{
  "n_layer": 9,
  "d_model": 256,
  "n_head": 4,
  "n_kv_head": 4,
  "head_dim": 64,
  "d_mlp": 704,
  "vocab_size": 2870,
  "activation": "swiglu",
  "norm": "rmsnorm",
  "norm_place": "pre",
  "norm_eps": 1e-06,
  "positions": "rope",
  "rope_base": 2460.0,
  "rope_fraction": 1.0,
  "qk_norm": true,
  "attn_scale": 0.125,
  "bias": "none",
  "tie_embeddings": true,
  "parallel_block": false,
  "extras": ["capped logits"],
  "init": "trunc",
  "init_std_qkv": 0.0515,
  "init_std_o": 0.0121,
  "init_std_up": 0.0515,
  "init_std_down": 0.0121,
  "init_out_by_depth": true,
  "optimizer": "muon_variant",
  "lr": 0.0147,
  "lr_mult_o": 3.0,
  "lr_mult_down": 1.5,
  "beta1": 0.93,
  "lr_head": 0.00952,
  "warmup_steps": 20,
  "schedule": "wsd",
  "decay_fraction": 0.709,
  "decay_shape": "linear",
  "final_lr_fraction": 0.0,
  "batch_tokens": 32768,
  "seq_len": 512,
  "doc_mask": true,
  "train_tokens": 165600000,
  "steps": 5054,
  "dataset": "wikipedia_en"
}
MLP neurons of a small language model. Each row is named by its layer, matrix (down: output weights) and neuron, and shows model dimensions 0-127. Each number is 128 + 24 x the weight over its row's rms, rounded and kept within 0 to 255. Numbers have three digits each. A neuron's up and down rows have the sign that makes its largest values positive.
A block is one neuron, or neurons of one layer that tend to fire together. After each block is what it responds to, as a language model described it from the Wikipedia text at the highest values.

L5.down39:114160126136144124099127152167134121164114143148105136123119130163090142128128120137102090125124136137158141105136143105125105140178108162121179105124145107086113137105104149141140133153095120161119148172098119170083102160125120108113154113132088117158154112124123149129131095142137130170176143089132161098132116143142152090105163168091178094158090171167125108145096127176137181113151
L5.down85:111128120136115130144141164120093149126122091144118126119187119159091138129126120091153232115170161081127124145098166131113119100134117148115168125167102141101125102160102108129129132150136128150118163138163152146127152157132094145114172085117128151136090167111106149166121138117163199138125099130116173146149153125153154135155108134132097126107101131137140123102151117130144133129125
L5.down141:115101119070153138158155174133123157130137095148142140132142128104146130136097122173149103142154113140119137110124129110120100125123114141105104092137126181111167144112147127148125101175120162123114106131152143173109121081131133167158128156133113138120128148117133113115185134149103086116137125149141164123140133145121124114133120171093084115092151107133119158160115157032111130096122
L5.down150:131069123112105162152131152110111123107116156117100130132095130163120107122117130091127144126102164125117118122070177131129120129129114125115117173134178127163130105144143111156132087137117115116106168122120149125163110168143123130140129130112164115099179148135119092127087094085104131148153123127154115103123123139159080086161136154124153167146130126140149138164175114103089164115129
L5.down152:103137108150128168128126143139148131151125122149146126118134127090136111122153148129141109102111130136160101112135100155099155113169128138155094126151105084214123109136141110149145144106141133145146149126090134123116184147104112146162145145123144090193107173138116138088118149112102138118140163123105128084135133109121116129150149134136149146121131172163134143128135160072104137118122
L5.down183:139108129102146138094120108127104148146164130118132138112104112116122100124133153121117103143118085139134148129131151108152119124109120114111103123148122160149139137142070103120147139099107068143133158157178147108145137126097112103100104095125148133159145150139117082138139120099138145142096148130113133108119123100111140141111108125138113107119097135165152110154100094177142124128160
L5.down188:136124067120161141141108105139072096077088068128146132117106138140139088120129113100127133116118100167140107139097119083174112142119136147122141101103144093156160118132181061146116151148114135123133148117156121132089194135133099162158124155143134156157081167132107119158085127119154156123122150141126092127170108143097150139147120132109119125119160147155151143150097118121143103087147
L5.down367:127125093116091097143118088139098121104142107174099142130127055116111085117096108111086149124166118106128147106069121087130170193125110110116179132145159149103117093139098158087138140145132117128109099112163160116135153150110140156136106126153112136146098137104126110129151143150133137103134115136136154106099142109156155140114142155115118176117096122144122126098112142148123172122147
L5.down553:110125168102138114139095115124164095132134107115178139145124089134155155099123112141080114163126146161117134110118075125149119125130141174101154128126139113162106157127099133170097146134122135145108179170112150137160123118155097086162109102096130142121180133100125143175136099142153124173119102092155081147137141113156093148146096127142148135103125145105123092124119077118126140186102
L5.down571:146135181122108102154140112130121118144127128114114115124160121116100166127098151106129136103116153165125135151133120157126111141144170124130166114146087098151192138099138140132173183182133117100092081114160137143168142133127137155134101144119118117121126147132167147167118136127115125153063098172126148144123103115141123182154115142133123142168127116132129114115141138147111156094110
L5.down575:136122137109108135129107181089136133070125130103130098138143134163131112118119124161117076145121108179129137140158115099065158110125120138094088111156147081080115118117151133165116175141112154122148119137138105151157163177185153143108162152145164110121130153131131094109120125125158115118127136106162178128092142128192155126099128091156166132109137140081102158102126136079131161113118
L5.down584:147147119091149104137150163157107137107174123065108154109153158152115088133108094141140174118126145108118122143077143136128123121151124112131124138124117150160095118123140144113162182110097120133121087112116127130110123111114178129135130109131094134105102126125117078118147121138159144175133172125119104106159120124063126127120153102158104159169109138110128068112117133127179084136155
L5.down596:135131121165108085131128147127127151132152126123104121125094147156106085145160145119118118165135119169145156120121127074122138150130114100099158175138119127189107172150117134125145158133112100144114175109154192096140162118141132096129115082056085143151112142139172131147128140126133084130120187111083122166151118149147115132128147139116130100104135132065117151122108117163143141101166
L5.down644:087087107148114114140159169167136111165119125153129136113124126116151124121096147116107110151154138140135091117132138106084110158120112125166156139133166150178152100128104143139116156176119117096112126164081103180114121169095149189156137123138167135109096131106154105117126134125108074130122115067164126142125138127113112118151147116095101152134117124134146148115100100191116131114121
L5.down654:180122148109095131110096081086119140166098153099163095148153146181106139137109079113125123105085110143084175115143126167141123145151129129129108109155154129139101141115113106149130142177173119102127146138154132137205148075092091116133127107094136121125099145110080153124128142165106105107161132167165140144114129142146123124118081129134131126145160106148067146095176127102148097123110
L5.down668:141094142128152135121106134178129169187123128098106132139097128101079143169115107113102161119122108142144163087156178097153119164167138104178113124148189108082111128120127143111114090086109133097132084123144123143140108115080152140134131107128148105095127121137141139131126089120143148122137139162129147154126135108146150094093121133126139144165127093136147125115138104138100134162116
Responds to: Table header row ends. End of markdown table header rows (newline or space after the final pipe, before the ---|--- line), plus some table cells, measurement units (in, sq), and word-piece suffixes like -st, -ed, de-g-ree.

L5.down16:099150069138140105154076139103136142125149153093133107122141121114087137112090172151099117120138109123102092116109149151141140183116120153138139123189130122113151126171138139094116142164126109157138110117070126145120145135131153097150082081090113126123121113133110121141159113100083125133095158123101131110097119130141128090117132117116114139154089222144131133142101135118141135107125
L5.down94:146112131171122119120143096164137111119109136146076131137148135102125155161091106145101138090115156093125176142137154150148130134118132147131127156106100129115135144122123032124115132127179157144114139114095124145070087126141131134130119158157098120148114172144123137127151125116091112145113109176103112097125132142143171139140101133131134096135132132142105141068142091158143136139100
L5.down245:133128158180166122123159081169090130146142123192110131121083128135132105155150141164120120108151124132103159190128112142112135134149123144177164123104119112091157102089108131106138109135129126115136112144108131095124136137140128111086125129130149120112177149161170161136098121144113125180118148172142134117098114146158110099091126144122155123083120137162107141148136125137126129175162
L5.down301:130163122103170148121134155087127101102094152154127139120117178134172115149111098174106102061100138107138144134113116099125091113105170142143119174126117129106109105099151132105131134120083180157119152106088156102147112137132120119103152144143115170130117136134130165091140138174125152152143129131128102133131088128150130140163141115156142126145093153106110120129131126091148101115134
L5.down302:110112136135128110149131097127119098128120149092118101089150118114130155148166092147124099126104149170145155130136148149138113159125112084120114129094075144091107079113126110095149141119123098131116201083142117114156140097070160139080134195141107094085135121147114185116141123114114114127171175149133101112157141144163151140116082146110111125149082147143132144140070121114160100163113
L5.down319:093094088142096126107144133157157141132134124103155133102151083078101139103120161133132129102130137085150100139080131116139127113131123095152158125157148098162144094097123100131133112123126140218096170119106137109160069108128134166139113133092130134137107130071154140105111131140136148122129129109075155121156103125110135120137099135162110114161124140069141108170127115093142122130158
L5.down380:088147130120149090113131110153167145135157138118140103140126150102121179137134167122110099088117141101069140121107139123111136181131153087142123113153136113125158113119132153123111157117118140129121186128163137167149106131197147132134103139142119135079145143120117139124107150120125095158103124150129131081080106123105170108154111135148153138138184135141101113138121138121116103169131
L5.down428:102172107096155109117092148107106135071117125112104067095153087128155119128106135121138101147113101117128125164177105160130136159123117147126138129141104141148132111107134120083166116118118146088173083104122110100095140071150169094163087142143134141092159074126184095121119188159144122142088142144154111155134147105120135090182110097102146126106150122140132120135092135146132119153127
L5.down464:153107098140095143166136109123107134161157148121119136112122125154088098100167122123137161128114110131114107083169133117124127134089117108101121110121146136158118139082134108151142143114081162140119157108116125106166129101149152129136115189118102148141149135177142080150149118136077177157134148098116160129076186145146118100127137098164090123172145155135132128127167128153119076077085
L5.down570:133143117115120132130112137141130122139074167140153145159103186059168145124162114095110101138119087144096150143151146129163148139097127140083142120146140122097113103148114149159156126117130154140129169121087168126141113057117159152161127107151114135057130145158124139138145143114152153090096122118142128100095093101123122145118124091127103164117155151139134139074127144119150085078150
L5.down581:154129154137164112106121143142073129156130146135096109115106129116132116150110146137113086088158108149128123099125100095135158117149121169078131135115104138129129116131170091089106146144119127083163097115162136142129099168143125138115128138133136098180137178161160135140158143105132111114086108152106119128095076130115073141161100187160144088083134126071125118141131125136156104131127
L5.down613:138114172091201119133101139084141119124148103130138099119136126121120122139116079146094107160169130101045162137114151135123102131133172163165133120101155124127117156108158140145127094088092150101097162122137164143127149131139151112158137107140111152085121139118082141087177148138133146129117174115082125109158115167151121119094156135135117164113111115151106155114130088109139152091137
L5.down639:100112126115102114130115115136152104111106131110093102114092169082109151134119105136117136097122144176137108127140145146149103178131144164171127124090133127106106142147128096104132105125078101142152131113156113133127117178113098180138101114126154142130122047076129158075102148101152139129150134142113116094142104125124098105139121139114135131126134109144110131142098118069104094110153
L5.down679:167122136179147129130183160164142102096176164113074129133129143124168148170107146102139097130133160164158171124153081099122118142091184169142111128130114126158105108092135114143119139102103124113121112132095137085122120136098123149182149103155172153120161130112131179114118138143112136145127110107120121159126087122132037150089095103159165112131118119110133160117115155160173105124151
L5.down685:151108100122098141079133111085084110153112122101113063112137123129071113124131138144126149116122129068142122157110144103122116136138135140154134123163139135124153158136109151087209159154153131113138103094123108135154099144081134106116100114131124128125089089133113107130124077126107094152148106128118101125151121169111107119113090150133133115123165148124153125083164173102127118157129
L5.down687:117123136104080141097152137173158116132123106094117101132151074112148097132132134105115123126153069125163104125107145138153134143129163152122113113122128123117125095094077159127167146148171151183129160084073097119110104110131199116111101112088126145125119142074129105159119111135112132109153098111136156149125074132120129117113125133111131103133161157134102143092105161133114105131117
Responds to: Coordinating conjunctions in lists. Coordinators and list commas (and, or, comma) right after an adjective or noun in a coordinated series, e.g. political, economic, social; free and enslaved.

L5.down15:119148126163142138126113137117161126088125133161121115131118149168170121120139103143175090117133139139143116169119165158106079152136126100163158120150117146096121130122129114106163150131130147104110087111131178091143143130143137161093100157144129194082142142115149110173096100118148092112137108132150122129125158115129085095118117159068139149102130113143133128131148158148117146140150
L5.down104:124095096168176109122173156141150148089153124195122108131128175143161137137138164141124079097105144134110105109118156098110135143127184171119109093100096110109080129126144150115094100118133132131152146074130115111122115150104114144139131132168126153124125114100168116143135130108112102145177141143121148121097111120108120142139131119122143111160164136128102134077085150130138140152116
L5.down149:156105115120154143115103128142131161129121145159115156116138099140137123154135144100112141113125145115146175116104113142123160121099102143123080114163071116102064134148119101104152112153134133166169121141125129121126156141152114108105160120112119113098113131134140108120136149151121104070128078106145116132085142107137135122111144037142138121114122119106097100087132155125149156148168
L5.down180:149187120171108118094091130158153131156176103143136133133152135112127135104140130130149133130132120113143127121094161106139111100114133108092144120146061121105140143124051121131135098117129113146139092157083090140128140172139142140121094163111148119109161146149144142092162140122152151109118123112131141123156103093146149136098121111115115112121094129122153127147081085136146096141142
L5.down253:113128137155121119111108134130096144125129148085157121135127140114150130097113195150134096087128159105092117137117099143124131060153125110128115154118106096153108170113092076107097062118128104137133121116131116121145152130112103083149164114128132065143138166159137125139122097094114116159108089142120077132091100133124088117142098170091137127133104170129140116123185118166108097146121
L5.down292:100110105121111115135132126099160151108129113133122133139098183151142147112137148162132147120102117093154135115120148096111175145117108127161109117146146111117122137101131096102164104136108158095112132135083148150128135118165131158117158099116153163143127129110137143105108114118107117169093149122059123130162096114099078176131121087139130109187118140130144148155109116135135123110109
L5.down293:147195135134166134106164142154132127095128099131107173144122129095158128132107124118101154117118119141122117129119119134148100139096115135144145108125117158092099163125151096076130143126131116166107108150103104122119139164170099134133141128116103132132148147128150138118166182123152097141092114100143108076130112131096133135133154123119117146151153151149121132137122127144075168137075
L5.down371:103116115102097100125134109122128134108112142099135118089164134098144107119173147107137138137126164123128083129112092143099113090124115104142165125121134039158120112104151119164127147121108106112134111120099148133115150140135140114154127108128140138129145130141136126136138163170150115077125149124129138138129123142128103057144113197148104145126109107088108107146133166127100135113120
L5.down440:099118115142117111141153109130135142160155103138127134136109106136129075123146130079116136114107107110117116085151154123126125132079129119110130133140124094101101129160139110098138154113093141157092161136073118165111073128157093135147099125109115086121163170133159131136094109086104140147087122127094157128140088110139121154160116099116142099201171149130111107110075127148136089125148
L5.down477:117114128106114125137111083160150109114135137107143151098119173115105124146128121092132144136036150144138110122133138117099119174143187116157084131119144156123099136122148132129128163098116106135106119141103122131113135134115159156114174131112142109158096112096138127133114120142098100169137144134111113106097119158103134143092127134117126111138120097170138116122155162089108133101089
L5.down503:155127145164149078141093083103110104169116109130165186158156131162144134130115171097127098182126144153130097109126112138160095132164105126151106113107142134123165134123133118139112182144139115135158142131122143149127104111127124128157139135149147120143083115131107146104094151115158118140109136132104096150149139130171098172127120131146136122105141142144117130055136164139128102142095
L5.down520:129166119098121129125107137081124196112136169078181112101116110126129121139135089135136136142123148105137106141143130157132105097151105166078128085137122172138082163113126120151090094113112104160065132130131135113139155159134135146140119161145116129116139112100065093160120098145070125113146124120127118121147125162123121123105123138162117153094112110147140146090120121141155127119158
L5.down564:160134090130131148136158092108103151063124125146104124128136123147135065124129128092064129160142148121164108123124133087108135131125151145112107155144128080142044152165127125153110121098135132146139134063114116122095115119118114139169107100113089185159105120142141112143144140175134113104108117145108136154149130135105109161125125113117089112134116118139113168168112157153125131135124
L5.down601:119144134070130184153133137094072092127120165146128137076130087151119099113102122082137128120118112106143142133126133146145055087108151147116157132174111127154140118127119122141118158107147136125104154141109115144172116130165110147114181117140095107146142149088217163175105156136140128138164158104125113150119147140149112109145135187121102142131126102123103140169104126146085160134090
L5.down631:123141116133141137089121135104147132121112126142163131141134123127146114100142152119140095094126132118121150143123141139151122104109131100123132147149119147138099167156095132128144109107117110144089181097178138136116150171116123145168135099112143127116122113149148133167151129119136157123105130150134147137062071189086147146127168105152099169126111135120129114109160098103148150103100
L5.down664:142170130163116104112123127147142127119110095140124131141105139165160187126146129117130172106179118138155133129136150165122149127120145125113099124115113131093099128120131098142142135143101122152114167163115121146112154072157120125124127132119127115095122163129133118129145117139116109125149147137139106099153079154127177144117173096149130113140178186134131180171082143157155107115106
Responds to: Word-initial fragments like a, per. Short word-opening pieces, mostly a/A and per, that may begin a longer split word (a-verage, per-centage, A-shby), plus the article a.

L4.down86:174109111101098126084119095129111137114091139139173105132126115128128111100123134183162114171126132128100155136123151147112157090117110135147130142080119155060090144115122158127144119097130161123114144165145129118128137146133145096168136102104123100122122146114162127084138127157136132143118116121115138139107134112111167132123150127102158082164136139128130110104126153085117158114113
L4.down242:123121117169152107113138138141130100113092164119133111135152101172135131121155161152090113153117181100150139121106146147197106122150144131144145107126093152112137124128169128146167168105151098148149151157129128147139136112156140115142141097121115110121145189146120173093132184121131128145113105124100167126112154122144136137158160117108174101161093146129112162132107123115113143144146
L4.down447:168134170131122118105143123127133122166100164143132162158103146151133147109126164109134162114108094118169134126152157097160145052163131148120162120126107125097061137164136101110134096171143095146147165134122159120103136124160159145100112133082182100113115123119143129113153137128110112075116118137081129105138051164151133137123111143089109111147080092133106122097141126159148142137147
L4.down681:087127155104184142125145113083157132199135092113117112160149132144180174114145139134107083101142122160121122054100143120142095148146094130119082089163093134122083108127148150135103153154121145122102134132149134146131105112118155111120112137122083113154115111124136138103128121104137140139080124158099141128165170124170124126137132139154142132112138127174121111145138107165102156124126
Responds to: Coordinators between modifiers. Commas, and, or right after an adjective or ordinal that shares a later noun, as in strong, elected mayor and primary and secondary; rarely mid-word pieces like the m of summary.

L3.down423:148109084117136109142141074115170111125125144093157096124067134158144097127139114103140119117141110162136144187126146147171155152134112101150123159132109116112096099147140138153153117113089111147112093118138117135085124127120110138109082115127106098134106132136145158117118128094120177103139164115138124137118158131127145110114144123126174082151114123096127150096111109149141156109089
Responds to: Commas in lists. Commas separating items in enumerated lists, especially after "including"/"include" (names, places, objects: Aptos, Bethulie, earrings), also appositive commas.

L4.down44:151134067124168144139144146141145120108102144142124161164135103143166095156152154123151111107132129092113173106102161172173133132142163115119130130120119104143069135153139148081119133140172154167117145132128116113119105174105170134137175138125118147142151157131151151131115082182125128125109132150127142136110154132137117195140095093133175145157146156131125125125118157155113144108152
L4.down171:113136099051210121135148162145139131120093137169127107148129086137145111086144128099129154137100114124122126110149140111151127149143151112104122133119114104112144131132102125161143113098110126108125127106135105109141155145097112169116138149105143132033145116158151103162160140142149060127130067091148150119122130125095138095110153062148074129111131126141144152102138147130139146149116
L4.down298:132152084118154196140175117123106139127128125173169130129106157141091152129119124127157125146098125135148138137129133145141161145090128123137117115115136159137128153117150116135209164089109162153174121151118117156081111109114111131146104130117101152146154110099093104144171128140159162108182138168081129150138111097123098128170158089128106155194151152121120174130142150083112121149143
L4.down691:128131111103119139123083166068134180100136123076109149130178119156084098136127108160194131120108113110131127121106123118113139098121143141122120082141136128109074124119077113114115168088132121132140139102138094074159111168151160101180111085144122143144111102107106105160129095101133142122168121124102136096139154112125114124134155138129146146145124112143148134111099129131146104130153
Responds to: Indefinite article "a". The word a introducing a descriptive noun phrase after was, is, into, or with, mostly in biographical prose, e.g. "born into a noble family", "was a pioneer".

L3.down319:128153161135153118103194096123097121141149153092174147158111170171115132126125149117181102120150169098162103110103137109121108111105139176141120156121115131171159119070134117137120164125126154122141108129104134126090130151119113127126130134143131171150138157128133120172094094082137136175117126111116106122141113139109154087135108134155143096111146127081081096091122137128117123112108
Responds to: Table header ends. Last piece of a column or field name in infobox and table headers (Year-s, FG%, ±%, N-otes), plus scattered word-internal pieces.

L5.down33:130132130174176119125141113134147155121139094130136123143133200116142190124145131131132132147106095100113124157110143151132141118125117171117130124139128095163156122105186132170177137141129118136163150132154166165116151105113148174156115112151111115142085133139142121112092139127115138133139070125150138149128089102103119138144148100144135106144134120128127144067109103106172115128127
L5.down37:135159131168116103116138165110108127106158113154154069144132090126127123138097106147115143147114109105103102135103068115106159131117121116133109122174123156156119102130128114162117137136154104154154092108173123110155159107166102135144138139155153154117100173146136160150112088129143163116124109111123157130155076136150184100097145143138139122099135093116118090102113137121089106144090
L5.down38:092102130119143139115078168152116111142164095147121135088165114122145164177122140158117097087123183124085135108143132146096188122139114120145099119112130102168120129152145132121120130094075144090113140135097147100136162077124126126104130148150100130114120118125109106136139110146086120133130102116124193149110156112127123093140113104088124082132146175085146101129130076106107075154133
L5.down91:123092101148112118127150116100127129109127152094168102118137082112174128126113063106127105140141121118133149170148116163116135110141183117130155133111136109114100123147104153132137115112141145095120103176123135112139107103098119100116116171144120124092147138090165169126134114131113081148099083139120115158139129139117145134161098112172158102095125128121125151153120095110142106153158
L5.down226:103128116103125116120131142126120177146110130170152127140125116134114136122154133157125096113136156107111112165126114112139101124078169115173177120115134125170093128102139130154128132132090141181135110126082135145161137153147161141149119134175122123104148088114166120139115120114144124116135141081133149133130132132137072138133079069105134106121171117067157122094087096193126119124105
L5.down229:121149135121149119149111141124138104147107136122144156120149149132084147131125122112168129132104151083117139110101101150102113098104131128092100149134136164109127166132090101147083137115125090099117084089136151143127126125136070119113158148151119139095082072114121079151146120139159135164129138098147107077110165121129153153144145092135097146116099186124143107125131125146142112127110
L5.down322:121108155161121130103157145106147107139117117086132143141109097108125134130181114097160140117121149178161139166114100103148109130127161105118100125154103114152157101135116112124143097140156147129106115069142181118096061135110174097158091129119090171158143120136126120166180086094126125126135127133114142124117160144097138140108137139104109115109092187141138132126148133121145127122105
L5.down349:137111126101132169137175131124093112112097162087130158101154076156107137119151076119141177145120118170155134173095173125103135107114147139125113127161079139106095142146180117131138087109152149140149119129111115153133102139147116106130112136125164141100115140089131176158105109131100143135149124120090120139116106094076088129114150103123156130070134153166146152139138124124130134103117
L5.down354:080150135090113110160098186120159118151149131138142151152112096068072139100127113121113127107181122122161108139111177116129086082114179126150130124128167136103135105110125164114113126138155122149119138100113167127108146072128126122115095137145164141170156117087139142137129097170153174148134120134157123088113115126140127121157079128062114117106133111126106105130172111128146147119115
L5.down458:115194119120124156160087127138144128101143124122131121140124148088142127118105165184110130168132134119153125111128157148085150120091132104121093136127123132129114048126190134130164141108151186125130123133122123118139139153101140114153151139105126126092118171147109169134131075114173147135137143117106094159090122133163121121126124096128101163141121126099159127123139145134141161151091
L5.down465:119112124118159131084122169148136126102087138128129133112085144152117096153106112105129101144115137153132142125174162188128143051125138129107146133100120143151152098123130096122097107121118075117157154126137136116115141109084116104146103134109128122157102142133175135160150095094094172110093110117105155162179090151129105142139129114117105101107118137154097142123142115141145081142102
L5.down491:102137173121178105104126162105164123159116145085129093143144145117125154163173061080135132146154120168124142107144081143119088132117103165127110143163109120151103104116099120120153157132111116114142133102143152106146118157104121126126147155091110111126118156109143109126093126138107154153104083119153094123138148124139104132151145146103143110148106171152148091080123168148104129119137
L5.down530:088161099081073121132157097103140139145131117138156141143131147138119135104129151150130146067129122131183119160121109140122132123092140149129133216118107123173120124134088102124137164108142148132118107094111118106103142168140127124124108104144131144081128109138129103154147095161121146091123177087125119150099112073157159102094133137130102148120112135112131145115090138133120148184122
L5.down547:150103175112099127119123117136162143143143111139130124141120134169114166141161133126206137121149146180120147093070146136112135108118154120104136148121100137151138178094117171143140128130143141130108102151125142111142131079108143143122128117140144156128135079130128152127159156092096124115123149131107132104091143094138124076149126082155128111148184102168139123122115151112080148104143
L5.down578:118106125114125137128124144105119139171106099101148104095143122106157106128122118145140117179102096145106141122114099112127132144116126131109145095124125176097092134123114076102094138076163139141096125127109137129119159140169117145147155131157100142078180134139132132129145105143130136097115103160167074090122110136141113142068102078153126133113101191158109170144119125112131104090158
L5.down622:135138113098135167122132103148113132084113114078098103146117096107137162122103139142166161128156138137114146154118127105145093177128146101112115134126092156103107149113116095144113144145129144151105119100137099133143104160157112168151101125109110147083140113143125148106148164093105128154198062146113076123137131135074163167137061110076149130150136127158080119151095086129136180107155
Responds to: Ordinals and compass directions. Ordinal and compass words, or their final pieces, locating something in place, time or order: "w|est of", "fifteent|h century", "the first", "42|nd".

L3.down580:080129121152145102135106156110165123117094139190142150150127096159099136139162120111065169105088112120127113143100113143060113122114112139148101141120124162138109142106107106143132125111106113115137130143103152130122133162118141122162132182154184119122171098172145132114129101142084141131173153120138115119127128159153119108170142123109136151101119174131143079097123137102103177122180
Responds to: Compass directions and superlative endings. Word-final pieces that finish direction words (northwest, west, east, South) and superlative -est endings (highest, lowest), plus some other word endings.

L4.down227:117141168142153154109120108135121121125148150143093130162140083147152069136125107135124120100190130151106153115162145142111134132121129136117132150131138114151139137179097122146151128151143134110084155128146091088143134121098141164137110126135147136069140162135126171154146152099121088104130100102171150126112105104104110064109130117132113129112125105111148152119118133135134096137119
L4.down238:129076139109135134124117100131129117164103165173107149118129115106119138121147139145138140141143140163102134131131153113077135141080169140126140135152102122097144148107140087194134123131169130145109152140171110190106136073121125132146100142116185156074130164132109100121085141127113123169092131151111138120099130045144153126096112105138101132123111123112135106171138123173104109114141
L4.down568:112111100129152107099171091128134108083104123122158118119111119120119150163132118125121127116130103142167178111108122106103098124104126091093123138149159143123135104104153127152133112153151108152121084112138105089116151154143154124123121155115122144162151156083114116135091124180136118111153127119129133130124132086129119165118175062104172128166152152143118088072171142125096068112140
L4.down693:127120185090148131138193122122130113127150117161096126151149098152142110110161132134132151140130153111080111130101109146152136139112137122132133116166113102131107133122129072136117134104130179134127095122153121079176108107098167160096132165134105145107130132089132122101111140101119174137110105082125165106085156157126149109114146160150107139155137100156115157198143130146133131143142
Responds to: Formulaic, predictable continuations. Tokens in rigid templates: last seconds digit in coordinates (28°42′09″), "of" in census "median income of", plus some mid-word pieces (ele-v-ated).

L4.down170:142124105130162143139112142136166113108119145095161119111132151146127110090147169119155109131144104145078084112129147140141137150168128160136142171124156137129148142122146125061137147123104126112120117147150145134120092119147120125110114146175108086118112129134134137134137099103129130123121102159121126122141144166098084150129104089100102101123134168134115131161115173115110130127150
L4.down185:103097126113113104127127080118106159153144100129131138144123103131100162133115166160193142151098142137124094112115128112159146149141100132107112161157120114127109159149094124164149152118135118171118098081166161164119109121095105154146116137118132181120162114146143098101134092121147141190121119109146179116088119117161145114148120111163157116144151148159117088079124130122119107154106
L4.down230:122112139109089144162086141087121121164120152138141133180152072131124151094133152141137148161134118146118138128098161126137118106134111107106164127161111145156125106136118119111131157151127163142111110164148104155163119136198080141155121157136157161121118134132103116152126136119150168167108145126121102128102129117105138150115139096172119115179107155136088123191151108118069138131153
L4.down667:162154115124134142129084143181135162199176111144130113169152145135162112158102095127119157113122123116130110076122126123140114150136086111101116132116107114115130155104125129113146123147116172167134146145092145176136123135145127154132126123098135166100089112119077144107124127144119136109096190137123147119130123120126142140126081113115112140141128113135129130110112102123095108172104
Responds to: Place-name boundary punctuation. Comma or connector right after a place name, before the larger region, as in Sedgwick, Cumbria, Dallas, Texas, and Boston, Massachusetts.

L3.down273:156142114144164112150165104155137165081103115193101146135116147133118110133134123083126127098131143124121078113122147151125160164135104135105122144140125109123082132140137119102147098129114155178128147076128063100079126122142147145131152109173115147085088146105167141158109152156128118145174127156130111117155127148122139156160137096116157102156140153112141141115099145134128081147105
Responds to: Quantity and determiner words. Determiners and quantity words opening a noun phrase, mostly "a", also "no", "more", "less", "an", "one", as in "a large proportion", "No nation", "less reliant".